{"n_layer": 8, "n_head": 6, "head_dim": 64, "norm": "layernorm", "init_std_down": 0.0, "lr": 0.000909, "beta1": 0.9, "beta2": 0.98, "lr_head": 0.00702, "warmup_steps": 305, "decay_shape": "linear", "final_lr_fraction": 0.0, "batch_tokens": 131072, "train_tokens": 670800000}
MLP neurons of a small language model. Each row is named by its layer, matrix (up: input weights) and neuron, and shows model dimensions 224-319. Each number is 500 + 40 x the weight over its row's rms, rounded and kept within 0 to 999. Numbers have three digits each.
After each neuron's rows, "fires on" lists the tokens most often at its 100 highest values on Wikipedia text that the model never trained on.

L2.up381:458476472432519475441483507462475495496428513437415523481510505522536482479501477456514518522457423524465512491413519483565404521502438497488516484529531511478457494501430433495496455529510545485487486476558511541527555484517473432534503511520481488498528458420528518472508431638479509512
fires on: "ey", "ely", "ually", "ather", "ically"

L2.up235:465447469506599592494505501486488442412466461452489485554472492554452444503472526463520513535490468572510480560515483411473487530487501515445462513510453510447484451476517525484530460541531521514436568522582499497515535495464516483472485554468521502388523471464468490507467578479366525547
fires on: " a", " their", " his", "===", " the", " her"

L2.up1469:565516454455559528489476510442518497468498516523482520487524441431476425511484534487557571541449423571500484557536531497533597548484554586486504544535452549509569494534469470490507511511546468500456485409520531500434466500459557458506465476538504503441507553499512531573520551484419479484
fires on: " p", " app", "p", "P", " P"

L2.up571:488580481507428529495538520524536508543502414515479437482583549508416517550533577511583460464566504554535475454474452474442497491543490469552566518468438516568467569470546562485500514538486519558411549522463497481497462461558502492506453519447496482432505567556526444516571533519435505541
fires on: "ation", " el", "amb", "iam", "umb"

L2.up1428:502563487523510437501530442470500508463508474448468566518514511465522533493483515513500526476477456471477483495523555574503418571518398537503482602499492512587560542478500520537484496473529549467452530525516566545531468467473456450550508518558475554439510536508511498511474448523496514503
fires on: "ar", " Mar", " War", "aw"

L2.up738:503575509531491538533425578553555443485535533440411470509445535519484497492465536500462460511487481565547447490483516541525426472529544498555509463570456469513536572463519448491489523610448552470520487509533540564534484511497473519532544504504605452453491451465447445422508508540539498490
fires on: " Gl", "ime", "ier", "ps", " Gr", " group"

L2.up27:490495518502466533567569465505430527522495499498476506505500498513554502441448481499503527527489574499454485530493461518463450521437362521478444451465424489524469469540521409481458543521462514531386428402502458534485480482473583517558523567487515462473506472505442501500401497521539543461
fires on: "y", " a", " the", " her"

L2.up271:528543505507490525434463440442425511452459507561469482455516547563446483503473457495452486614521491469516437485460456491503564524446392476523437434459468524553484554506452426490503497517533460459473555493487478486502483493522533526465495525535540510520542472599486493515499520514503520525
fires on: " also", "son", "air", "ap", "ition", " with"

L2.up1390:538468558562512416557554478549584514502451507507448488496494451458526441541478499491490503468455579488555514433555506493514522578500420523462445531495529484470490492535502532441499540579475537485511464523540515487510549551508518394509491470475434482537416515482487510436512557514541465508
fires on: " California", " near", " land", " larg", " Gen", " album"

L2.up978:466535473528486549513511480542539586473540418536512516506494604562512525512531489551519464455486481561499551489503480491530500549520506522548480506539488576548529543517511430478514556411473571451490563415484531581550510476484503545483497510492549472557543466538523496475485527505454505470
fires on: " than", "lic", ":", " Car", " include", "pec"

L2.up343:495487453501519486434366495428499534444514420500586482532557534368478548549463563546533490492543496516486443457449463491461483512486503475518545525487573527468508558483469490487497421485486513482478509502485443483516479529494524575520552517487489508442533542495494533558455423521478505478
fires on: " ev", " real", " following", " popular", " Car", " influ"

L2.up1416:446426512504544526478486434495496460461496454483519469488482513502477496434495456460522496564522517473477508556470455498562557516504477539445552548455503388506499606461470525506480574516458500560520506513512445452459448477523506528462511582526534481475536489490494541581578506549522505481
fires on: "qu", "ished", " •", "owever", "ral", " did"

L2.up1130:457461512521525478472473536523518487512497461453477475518506490479422512463495495497539597519448443499533477586470458508531511526564504474485499459446510531478536512483554491483541449523586485502524545502584574519527513456568397418482550485481491489478578557503475572511526491475464432525
fires on: "\n", " |", "|", ":", ";"

L2.up50:530546502482536471559436561560428526482507522503413548455429520499455461586429486461442482494421484548435485463493513480445456525490473488468431440581539489508494480500461434509520447496520440459586474475554534521529517528481480537561531551477552515523502459558525563411447531525563471471
fires on: " while", " since", "eed", " play", " following"

L2.up1375:476465495584453489436473532486559461502518510430509556445489474522483493524548442498437495440505511414532441562453485440574427524547543422533478479407505486541499549542520436525523472535480481497530449514508509428490412524503487413508486515469506560560504501566509549563467419480510511503
fires on: "arn", "ove", "ership", "ction", "ight", "ow"

L2.up704:522499515492487523486444506421554468470458470544456460463618538542475482465509586515557539549437505529472518504550507480427456479526491517521517514410395510498482481523508469515473570530496606467509500508505496529482490441529509494524421509463492527480534463538535500447485411546517523489
fires on: "se", " Se", "il", "re", "ump", "igh"

L2.up1216:447508542417491527483542476497429531504507458425421472508504457497486494477492540499507455538512568461461511529518495435547463487488432537503554529513505491569546543527536446510554486530495514490472533497470441499484514449522509491546502525509472538469529586537499547530478499516476526473
fires on: "ers", "on", "ons", " Trans", " occ", " cons"

L2.up520:476451521451519511520551453487484479507459400496482448507501534527498554442483478519509568523449486593473457519538484500476479579474496482461426489457465498543524401534561541488548475503518528441519437482510561512478460496452530531493487473449578520442526512486366468473457510512501524495
fires on: " a", "|"

L2.up606:499433501533492482474464470462527502478472478458482503552527484491520446518576557456509435423483530487450466486557418488452552563434510514530474492498515462556490526490523472443438437479469539512531497511390491498514418545447511454492532442476523535485526494521524542467494416507484499506
fires on: " such", " man", "un", " organ"

L2.up449:520544532476553551481471495561457464482493479541457491480550479512459482469459506485533514547519509423571410583542530418472529509461465512525475454543453504501554530588509515483549503474504468446478470538550443499474462479467480519482449505481479531544457423531461480509479458445511471464
fires on: ".", "ments"

L2.up751:451435530440540580507502525563547485494411556533499511517508480451495557396524559464473519522503497502496510482440507476530555534525460485425498513486459577535632502506494423520557520473502541510471454512492475580453500531523467542451488523532485548459540525534464486473504515496502477503
fires on: " disc", " sim", " prom", " reg", "lic"

L2.up1313:565464492515505573501471429496495531520520482450477490489519472561504435523584542521572516479544564469479532495503506507493437531501430509538560553481538485511502477465512445561452502484525502510563525481481411552497513488529472485475538534452463478495577553465479535431525509476481493517
fires on: "eg", " most", "ber", "ature", "ative"

L2.up1424:466476528447486583535462355563530513442475512441519511476642504485518514533520505549485474515549523553426518471444497483496537503504523538419477443501558495483534431445515529532436517559485500543508522457432515515458460457472436487490517559499489465553596425424509541492554550490519505506
fires on: "ble", " can", "ust", "g", "ason"

L2.up1491:510559491461550410464483489491502507498510505426516518551477569478507448559477458436465489540569494484462462483449527404544545514469433458536533588438488513499528592517471546516450482485465478405470458482425485564437459476509519524541549522447466558574467561474550542505414536471448438459
fires on: " him", "ise", "ph", " every", " over", "ade"

L2.up971:469500522436550519477466544443498498525466545424549484473607552484457495416526503492565599548445452459469496483475429424478577483564427503467524482546436535560495479489548438530480488524511400477468492479517584533478434514602515525500456464503492538496517514476523540511481514491520481496
fires on: " As", "v", " from", " as", "As", "as"

L2.up1214:570499461432551502459468442490431414461479529513486461558446521528511494503476443498512549482482500436517499543532533429446577541443509525499445503496393500496528519558515491533505449496518568528426442428488495490446515537445448501431487493507464533555484468511468540455473425511480491510
fires on: ",", " or", " ro", " R", ";"

L2.up530:453429469530533560458435505536490503473603503384420483525455526487436503482520547473436451517559471498455508429478462519491461539483559569501512569506425460558487578565463482453498527532479530424489461453487519496419520535462527571539540438449507525486420516473512448510499488518499539511
fires on: " including", " such", " stud", " like", " following", " include"

L2.up612:477473526444564515479513508488500332432460510407481469566463520535466478483481499530490559541472469490509459498485507460485525544538498536391532499473441533467593490497561509485498484550543573493447548506519531530512540503503428482491457493459503484478491495525468536462441467508462501509
fires on: " (", " as", " −", " +", " /", " or"

L2.up833:541505469504513409498407546467497448537567512479486458468455516455503448508463478492435444515515448532507495492431490441526451524489530471504496526592520485551452585529479462590518528524478428472485468484502472472462421495517542463543507516456449535517485516503488525479461528494433502519
fires on: "he", "erg", " kn", " man", " own", "and"

L2.up945:492532510427578505493497500505512547559457489529472474519441514525542425482450508486531503572473472473452477542445490503497498423474484483449496604440475506476564474500507553454472519495491533453390495491505476486516479486448510546469501503512509501543474467470536473504454496565546453514
fires on: " ex", " ac", " trans", "ac", "is", " dis"

L2.up660:477535597519554523432479501483550513524509491433497525533521546414479542473497494470560583535397474476506519502494426509541492542583433523457504517467424532493565534465578474470537539468534464516488532458495540537512424489503487462575502463485479590453495490495445504610473582537500455462
fires on: " as"

L2.up411:486539590468455537528455498429469518509509492487485508483552540478519519514481570534556496480495515534519482455483425471455583528455526466568498531459548477449488615413478492483530459407501578469452535491476521448517479530504514480500492521456498496463545535558537455518509461512535483572
fires on: " she", "TC", " Man", "ains"

L2.up871:505505411441531498482498461470520453477452515444538526500545552465511434490518510499478441525470458457504530493444490483450423504467458466481505553432511468516444544467438489512529420532493526487470508462480499577468440524483439565514422527483438473483524546453458482448469487559516470487
fires on: "ast", "e", "ot", "ld", " num"

L2.up538:504554554519535515455558505644516497454477569427534472485504478430469578497527512509504523487560551437500503542526458483523493557438410460500510519499588486511517478488484496529529432552495453522464513458585492565501536487527505379468555455494548475439585496551544490476528460582500466460
fires on: "ed", "ing", " that", "ats", "land", "at"

L2.up56:490569445509525520559561477527516532536568492482479542517442455499567494445533469480450497496487492471456522473488480486460507490515496525432468536550500475611470454552530563442523505494495508499526515518550445512535549508477549532528483514510518491566508490473504503456503497497520570469
fires on: " both", " located", "verage", "ice", " dis", "ce"

L2.up1082:484487537466489479417440506483476495440442482522475534542407512480595544415541508495574512475493453456493506517475440512545512508561484562495523496470560538436475553537496487491519410511532528477442535475532515562433530499535420473490463482492593494505565495567462514449491476489446480422
fires on: "-", "|", "–", " |", " -", " ("

L2.up186:485526549472555503424468458496548514497454533389517540536480479472485482518447528402520605531470510531451508453500456502561538538558458589524457497498421510541554464455508463411551485468559567463441503436495570498391385503530497463552508486445462538458436451518467560548499488568490458488
fires on: "=", " =", " between", " both", "pec", " 1"

L2.up1288:521564542522514548457473549504509467477485491532496527481421486477514499455452499448534566538473460442496396474509544401543521538457460569562472455508471528491511555497540495475520478479524584470525485435524473489408418452537509443476526497494495535519399477511432543488465521528470478500
fires on: ".", " where", " that", " because", "ther", " wh"

L2.up1272:468537475518548523434445461518565513502531543456476544440500518494471457556469518527491433512535510573511520456406450502520507500582451508451501506484528521541472517448525458496425440446467483545444488553450454505463496500562542582475546539491442464506541494493487499519457492528471452524
fires on: "ce", " cult", "ict", "isc", " international"

L2.up435:419509567493545542505467524478500476462494467503511484482475459488502559409510492437583491512485502486532445513508462457525565516518477561519467511447466493510536504572554518496516429462529562427464538509593523473475428506424486505469526542459533551528513436525450574537502563513541467460
fires on: "."

L2.up581:479495488474563540463549509490432439497488469502510456478481483467483525430499464488585503535433543506537436523536500432501528500473457588579486467473450492477521524565643539502588446477492510450496507489499510454439489474518503515463476507454494534506517466525428509486479495469538482477
fires on: ".", ")."

L2.up253:533459585458532532449514464495517413522495471474434484566481517485482562503453485431516586546515532457549401551495569472561473466484479480444490531505512576493546541544514498464557424500552459492430501514452513595432491450579483524494512531519477534542528456524475502508496425584498445430
fires on: " and", " or", " but"

L2.up875:467469535495493586530542568459517491510553501464432586480461410524446562500516471470498483581491554520513486541498552556431550449511471489468557495485493527587467533545550490476491522512483494544464495477534470441483510558522476482547512524571486468445479474479448470537450460502472556507
fires on: " also", "ler", "ons", "ment", "son", "ers"

L2.up1527:580515546506513429483441470551480475507595507470458540580514481481431520488531499481536541531545448464516495491483498502518516472519502549484527468484487482518635545422495547492508503496495526518466487497495481426519449472604463482540575510503487490545501482524448498488498478406494508554
fires on: "S", " US", " of", " S", " s", "ST"

L2.up1502:440526470537483483512488500413482455482501510493572586556555411525577556513512490516531525467608513480479486510565523474568470505483480556491459493526517497470507438515480557534525532515435457556547494488420461469465514491476527409439530497456500456518526467567486508487455538517497478492
fires on: " San", "ge", "et", "ition", "hed", "ver"

L2.up459:492516488449500609535519517469449542499485536463456452501562553539552427469587440492567498455594507577531488526523545532525538489466452499535458514504542493458459520511508472538463548462457551444520514483513531510462535466526464523478461553508476488472505551466518465511520540480552506481
fires on: "ist", "inc", " family", "ch"

L2.up400:540594459509476409465539499459473540484528545482463532483549482452542531464524514558548560522476527507422509496562512512526476528458437560499517518551564495502517478477592471533469486497457512494488498533472381570441447445518482469562518543480468512593572445443553437497472525540527522420
fires on: "se", " time", " house", "vent", "ne", "ice"

L2.up654:474542453570545499553472398522512508532498666487452448504497503466474454506495488481472494571489524482506460475485520434595505524498498484543469480371528469483482505526502504453504498505498480567508539492483507444515449484587428491495480499472480478530481447438531547518491472526520467510
fires on: "end", "se", " between", "ove", "ess", "duct"

L2.up351:533443529425457522490467481489499528496501552436487493562481494465489527579440544599553484484493550481503426511578469479456472549480498520597497524319476492481488458480518473471583532487463503523512544540456472514466508453490549483480553507442588468513498525539554485500531510545465554479
fires on: " who", "ound", ")", " Total", " former"

L2.up273:493460453504532512459580499604441457471437504472446466540521443449465559412565479508511563511473481456573483555465454466510538543455498495475460521457493534490571479529503456470513453503575559431415499517552578490452493473488470463494498492498561538485541504507457562462477481516475472457
fires on: " |", "|"

L2.up1302:424535534507454534496479483519459441469535505536495584567524543556556517529531557541520503596472482549441501534487484458500538543536587500490551490476529419531505555490477495551466452491453571470495541510540550517510406456476501478512502517476506526523517528551483440538500412530571477484
fires on: "ous", " by", "ith", " then", "rd"

L2.up103:557473478522518449506533519487531482516426491465460506523473513448476527533447561465491480517549495463500503490496397483502527498452414496478476525425492431501463490550513479512580484536511503430491429532494489449485517473526550435478417475515491495464503481486480580528526541460452468504
fires on: "ug", " Port", "cent", "verage", "=", "ium"

L2.up675:555578451541544504544447503520522526515456534506598486570508464472524452471413486476487536545477471525535482505541422485465424493512542523447514478454511547526494607544483492539497507511497496485478487503467534492471555542507538524467500472520519429525480464478483519514468448495480501444
fires on: "ess", "ry", " only", " cent"

L2.up809:434535474587513528576455472448440501365521516534541512521557519478541446534420489532562494523505401468488471500435499565442526551462418524524483563450561470514495571539587493548584508485516452431514517546452468509488413473472480454517453531507519504472497472507507515472493491523518494531
fires on: " War", "b", "m", "B", "ar"

L2.up420:555534506455503578467474524536450446563449451488429571504495521518436497479542537467516548602498465457512515495554463446524515491490489488497488496530338596527513540529534476451497471477534480487410462419454534501500516489483537511509482487503497510558521490463444457504461553544428486456
fires on: " al", " j", "J"

L2.up177:493498503420462522483491456515514518514569510541546515544470461489390530489573516495517573484514538509458490584482490546458545494422401461469569529511469513444495571541569515456540592571440490485411491486467466519541523469537461392514548539533559519456538403576529490553444438513439480488
fires on: "ess", " War", "ief", " Cup", " King"

L2.up127:503525519450524593500495487465462511563471456361442521493476515490517515531489511496494580556489532455519538499516446428605488582476504547427492466510565495551566517469606501496519508493485484531432517474480508563473513488565527500503469514517481524428482504523485406460495577466443543468
fires on: "u", " sol", " ne", "ol", " e", " l"

L2.up789:415501474518488431528492505527486461525437508568481504511506407515504557498498525501550541478465412435482468521468514455449471515454468495498460498519485543504552521453530505495473565503491554474432548440530512505459472484454523397425474507510522554472509471476573406526454486519479475454
fires on: " |", " of", " 1", " single", "O", "G"

L2.up395:523388463553513540541457472492534439482488449484475519575494585491514482494508480490488516540461458523482573528534526539495503510504480535492474469509428519454429520517549479505472481507486445459571451462495416471564540464532522508483520455495432496471563506517522539543533512489427462471
fires on: "ous", "ical", " such", " well", "ious"

L2.up1408:471468523438534547518489547532482398477481535521468491505504456454514511460478529362543493532484484557500497526504437519500513492515538485397465527508423532516494513522472501437487469515535489561483435439488539560462461476516499459490528532499483563482519487474472487450521512510535461505
fires on: " a", " g"

L2.up540:498460411465526552507514502468523454463434526482484449452488476488482543461417510511485510431486505483501488520508531486464585467468450525511538503533487498476502477569472469486529581521540447473485469498505481560491514458570502512544516512505469545483459440455480535537531472461488500528
fires on: "ect", "stitute", " import", "ences", " Pre", "$"

L2.up734:445504488486519435521474549472528429479481510451457461503501506506481511461462476500519597571477584414464438498526445506471542529491540534507482536577512500534534527442605479511518519526514519447401489505515427549472473459526554490587513492535462489506493475573555496502522506492484443478
fires on: ";", ".", " 0", "%", " |"

L2.up278:546445437509537533492518548548479440506444496506467509492463526419432474545458526454581539553505414504531529471515470448546510480537497518494443447479501535481488440535535518408522546515558515444445537438585508508503441516477484492527599415556528485486464433438450507580501497486540499567
fires on: "==", "===", ":", " ===", " =="

L2.up744:500532515471561487458452481497570546486569439429486546568471545421419514560505479409544518542514427502498505544524443506517463535536451553459507538482532512525557547481570535488580591478572497494489567479503531482492492510530456419539488484518497587424477467571462524604484487473467493495
fires on: " as", " =", " –", " (", "pec", " /"

L2.up453:412456537527494518496476497496496425509390519477432540553551438514463475514501486439535628483455497495486440478439525536473490515472509544474465496503469486510544519520488488496553482520537491583521619467545419510489554494482442420567540550490448476493482511479494522545496541421448449458
fires on: " O", "I", " US", "O", " single"

L2.up1246:506501545445495543522492490459570475482427524523450580542469471475511523501530507490508556512424525516477448468506467532529540453461461561491513458528471556581514514434519399495457510478511522550461515499477498488472539553504522473505510484492474531451507528455507518544515508535517523446
fires on: " |", "O", "p", "l", "F", "P"

L2.up526:476510490551517456539454511475538519492511473503518561498434475497453470510500626480499538424439504484462544493430498529529488534577505454477478492550533542501457518487587502475455503507512532523514504515529541526491455523514493555459484502522530498489467520450510433435577441435473481477
fires on: "te", " mov", "her", "ient", "ve"

L2.up1465:518458526504527526459496517492535495431450458425499491540507509494449511478496507469508505553466467574505497566469440473492520505534503522466479512462526509446517466470566516412522443494607540437494541495581559446474485449501490457511486513470488501530557465541489614530511465522448515509
fires on: " |", " •", ":"

L2.up1411:506512517582479462425478613426474528443493434567534442499472467497479596511639472472556532478493501498522518506477557522433558493519501461474478471626445494520522436521532500540438457468521546442520465479536482537548497501481450445512441543500505494434492495519523490466507509434522456491
fires on: " album", "ater", " un", "yl", "ith", "ary"

L2.up1290:503543466464511548521458532492460492499449474528438499534493546522509500532451437458509501493494486471529402529502565399447576541440448490522515553455470518470474502575592500482568467505521505419470478444480436476437446455478534519483487536479489503527513438491417550454460491554504488476
fires on: ",", ";", " where", ":", " ["

L2.up375:526469528557530494512479461525519500433445527563459493451461581509468536480572477560502597558507436512457481493542470461529515529443540559523563544493576521454546485503562500545486461487470469449478454479523493529441529421593504437509513545445544503460503475538491524549515474436501456523
fires on: " |", ";", " S", " se", "E", " 6"

L2.up1255:466562504424562477471608457527482519511498606472464461516495487497486487501495489507618475486435478505489485485450475535544528474492514534461514461514528556541502489461544487471477571577421490479505471485527498557529469495540464514517405547549497513477531523431480550458427494543532558512
fires on: "und", "own", " vis", " University", "ack"

L2.up1252:467522492535573509490504484455568543494495498571491527528482502435473587452483473455542518520461520555575419460483442415556458517569486523464496448525544588513504551534532436515520505504520552493508462532484540484501479395531546482549515524565488504508536546484457515405406542525509515505
fires on: " of", "ap", "d", "ip", " result"

L2.up695:504467541452582503473507486454494556457430550460488464545503494520562531479453489527525528592528461566522468483531479460481503597519512505480507542461530478476481461553535507442523474513569507411477421495567612508494500460470505527524463387484551524475495500562535531535472471489490469542
fires on: " the", ":", "-", " in"

L2.up1357:493435489496505529559436476505527535563550532550452592492519439488461513514530591513517530523475472545504500497501507502552553553522513536475440478527551514496497475493520432548474473569529519469439512532559474589516513567477491536545519502533476559551488513503543532481482476541516454485
fires on: " fin", " sc", " into", "==", " Angel", " by"

L2.up1107:491484520525522487521520463455438570522550468595532542425633505464530465531499583481545461511490455515479488504512512475490533508520479492569531480492465526478493507473434475474419486478453557434509513463510550527487463522501466563478409522495525470470466528588497511493508465465512526489
fires on: "so", "ons", "ance", "ve", "lo", ":"

L2.up346:543520408483532471478493538441446464500505518473577543496477503451468466498530570438466523484479521461459482529442461532443542499559576505456566443503457499513543513513536511509516435540514497485508484502485533471539473563480546503526530417484455509470528504457525503447485516483511485460
fires on: " such", "ics", " ent", "ty", "per", "ony"

L2.up1217:530487436437546520442611415484487523536515604496466555507478441532500530466501420495525558473510482498501416503465540514508545484420465495485517570484562528494520507484523518525459526491471524474522508524552507560475568558532498532464467564545522488473487557447520484513394562520562578501
fires on: " st", " beh", "te", " exper", " Sec", "am"

L2.up926:575480554486569525527461449511478499516480494465449556497545558473478473484517453487486499536446516493461491451473418508472466527508428545490537482447562549493507539529542558505513514495464559428434451412531471540461495519578482516484474438511487483552526473474472429551481507516452525513
fires on: "os", "om", "i", "anc"

L2.up928:452448541504494520484505508497482447510432444557497485556478433474514493424506472461510487471493495521501525505521434502518502504446452493459461547441515538578509521501541477407526456496545494428496470469507500544445485443533574482556533500477549476475492484494395520554525481480493455458
fires on: " A", " a", "A"

L2.up1162:516464495502513545466540481526501450507509462476472498503511440435438571490520487395615566555497533442572456562541486487527485484511453509493458496467490482516541529546532500452506465462539548553425540491506452547459496478546494439488578471467486525536511500564498457601457549461519470481
fires on: ".", "\n", " following"

L2.up1270:481490510481544477496486510574488434506431519515467502540513469424446577502541467502524541455543546413496531466556506423507538536499481427461499513413477522532510529527454454481515465512550570493423542460509520493513503499573515438509444512498561515419584468514532413501468494471493515521
fires on: "y", "ive", "ing", "ed", " two", "==="

L2.up1137:487523583503526498561546404520536535564557521446418472558509468591474479513470493509524517505483495415451457519487534530526607479593515501428435556476492466518502505521524448525476497493523422487557511483577458499509540498526495487505506530522449554499466385471442549441544466568516504501
fires on: " trans", "ome", "ur", " version", " only", " do"

L2.up674:502547562518476476519480427453452519477490610571493448514458552566495383540520531500520507522451489556571466549441590555506492480481458473474562495550548521447497548475469495529496510511538445491476493466524563525507516542575497549497544515540416518468476532443454473434507534499524467424
fires on: " be", "oth", " children", "iving", "oung", "yl"

L2.up97:519487578478593453482524472507589517466500517500436510480473552476443513490459500461528492553498443532489459513438417470511452537514541533528531543483498505566525518460562561479554523472570524463487500420510559436517522479517521455534517465462549535395468488570437530561460485496512494521
fires on: " is", ":", "-", "\n ", " of"

L2.up725:475491433498493470499539556548501518545509511435516488510529577420545486499365524482483554573524463471547525520453543450535532486518552456475527535444489474454471521550418467427571528516474490446439500464475497498527432529467490577554514497556580530400545439504455500487460453461475501500
fires on: " form", " to", "ated", " than", "abor", " later"

L2.up546:508487412497476523517542448515547515519459509488518551532576547477502478445504505520489577550456545467436503489462465499526527627514408519543538446481460489546561555530509455484543558485509478536548499429478453528499499489563467518594518467535519499494509531521433527477488432528450498521
fires on: "inc", " by", " n", " at", "ic", " N"

L2.up61:487532513514531467483482431422546493495537488489461526498537526514524554563521466556479514512529494522517475509477469466523567528495484508553496494445459482506454498477559461416494489445547555538526553477448489461537475428457506451503497515480542538528492430517527553487480534519477560511
fires on: " him", "ay", "eg", "ces", "ific"

L2.up937:495502533447444515466497499595528447475484516465431498543453435490556535521412460529479522497461491513487526507522496469469539495456538555512447512464387453562482498478536496451477488449483443525499501497494502483506506544466502450506483528490536502590469525477489490441430555479491498511
fires on: ".", "arn", "ight", " train", " tra", " career"

L2.up1245:429511479476505554514563458587509553485514539492472620554502370503491551472465515481541460536542519477499536520451545498536568538447446529480509489419475452494507519459467411498476481532533530475449570471428450550450563449476495472575563484529520496502478538532495492496462438535434487473
fires on: " att", " go", " women", " met", " g"

L2.up628:481565525544481554508550493523531476492449524490457510488493485490504490510479500522597529526562510518486492484514536493500450512451443523426500494536531518474490518446413470506531488517424496505494515441468487545540453414522504517553541522527507567492507528620468632549523544477553485482
fires on: "s", " a", "ing", "a"

L2.up315:516523502524527502507508481521495484458466510540516499495497552484533567484507504476457585507435462532474543483436510477499490481538429575509474474476456424485448540470527451505527598547490527547447480457606514470474455474571512475515551400463508501581493512518543478469455483526456515501
fires on: " group", " list", " pr", " class", " which", " team"

L2.up180:473498505544515454554472538501534513490471436520501482571430556489503464501479432528525461459487480511513543492549403491521495549580490489544452459513476421522529396477483524520482547526488474491539458552444559549548546489503508472470528491489479523600521421536541547515478584500460480527
fires on: " there", "ep", "ording", "iss", " There"

L2.up258:515563533504522465542409563512516521460577511490540483545551502522495508530563542504497426531559438564535521501478523489528490533524523552514534619406490524540467611503470472516493472489420601495488467480447488588494513502506498560519491487395487517541436576479458534462450498535476481434
fires on: " real", " such", " following", " pos", "ce", "ance"

L2.up1116:481442415454486547462473391526484496519519455490444504564423495562471565467512601478474533523472464472478456421550472559549531519476474514501475571549476452502516546480457466443497579475473525436504505510567503517528502528472587512507488548566491545482532517495482548529543421455536529559
fires on: "earch", "ear", " Pe", " such", " stud"

L2.up33:446552500508511530531414504506591481486540532362412589445543500468481493522463522535478516512492506495457479450443533568502541561495498503489515520485506487496511578515599436523569467555503519480576495468402518523397490417451482515501534502472512489548547518433507497507521554530508498463
fires on: "ay", ":"

L2.up578:503466563483544499471472513508510444483491477447485511517481498466496502478441500402532550556491475483556479529499453496543490518505464523441438552492518549529535517451491514446521448475588559475462497468561591554427498514544478463545538480496538496502529405549502561558490546515484456439
fires on: " |", "==", "===", " ===", " =="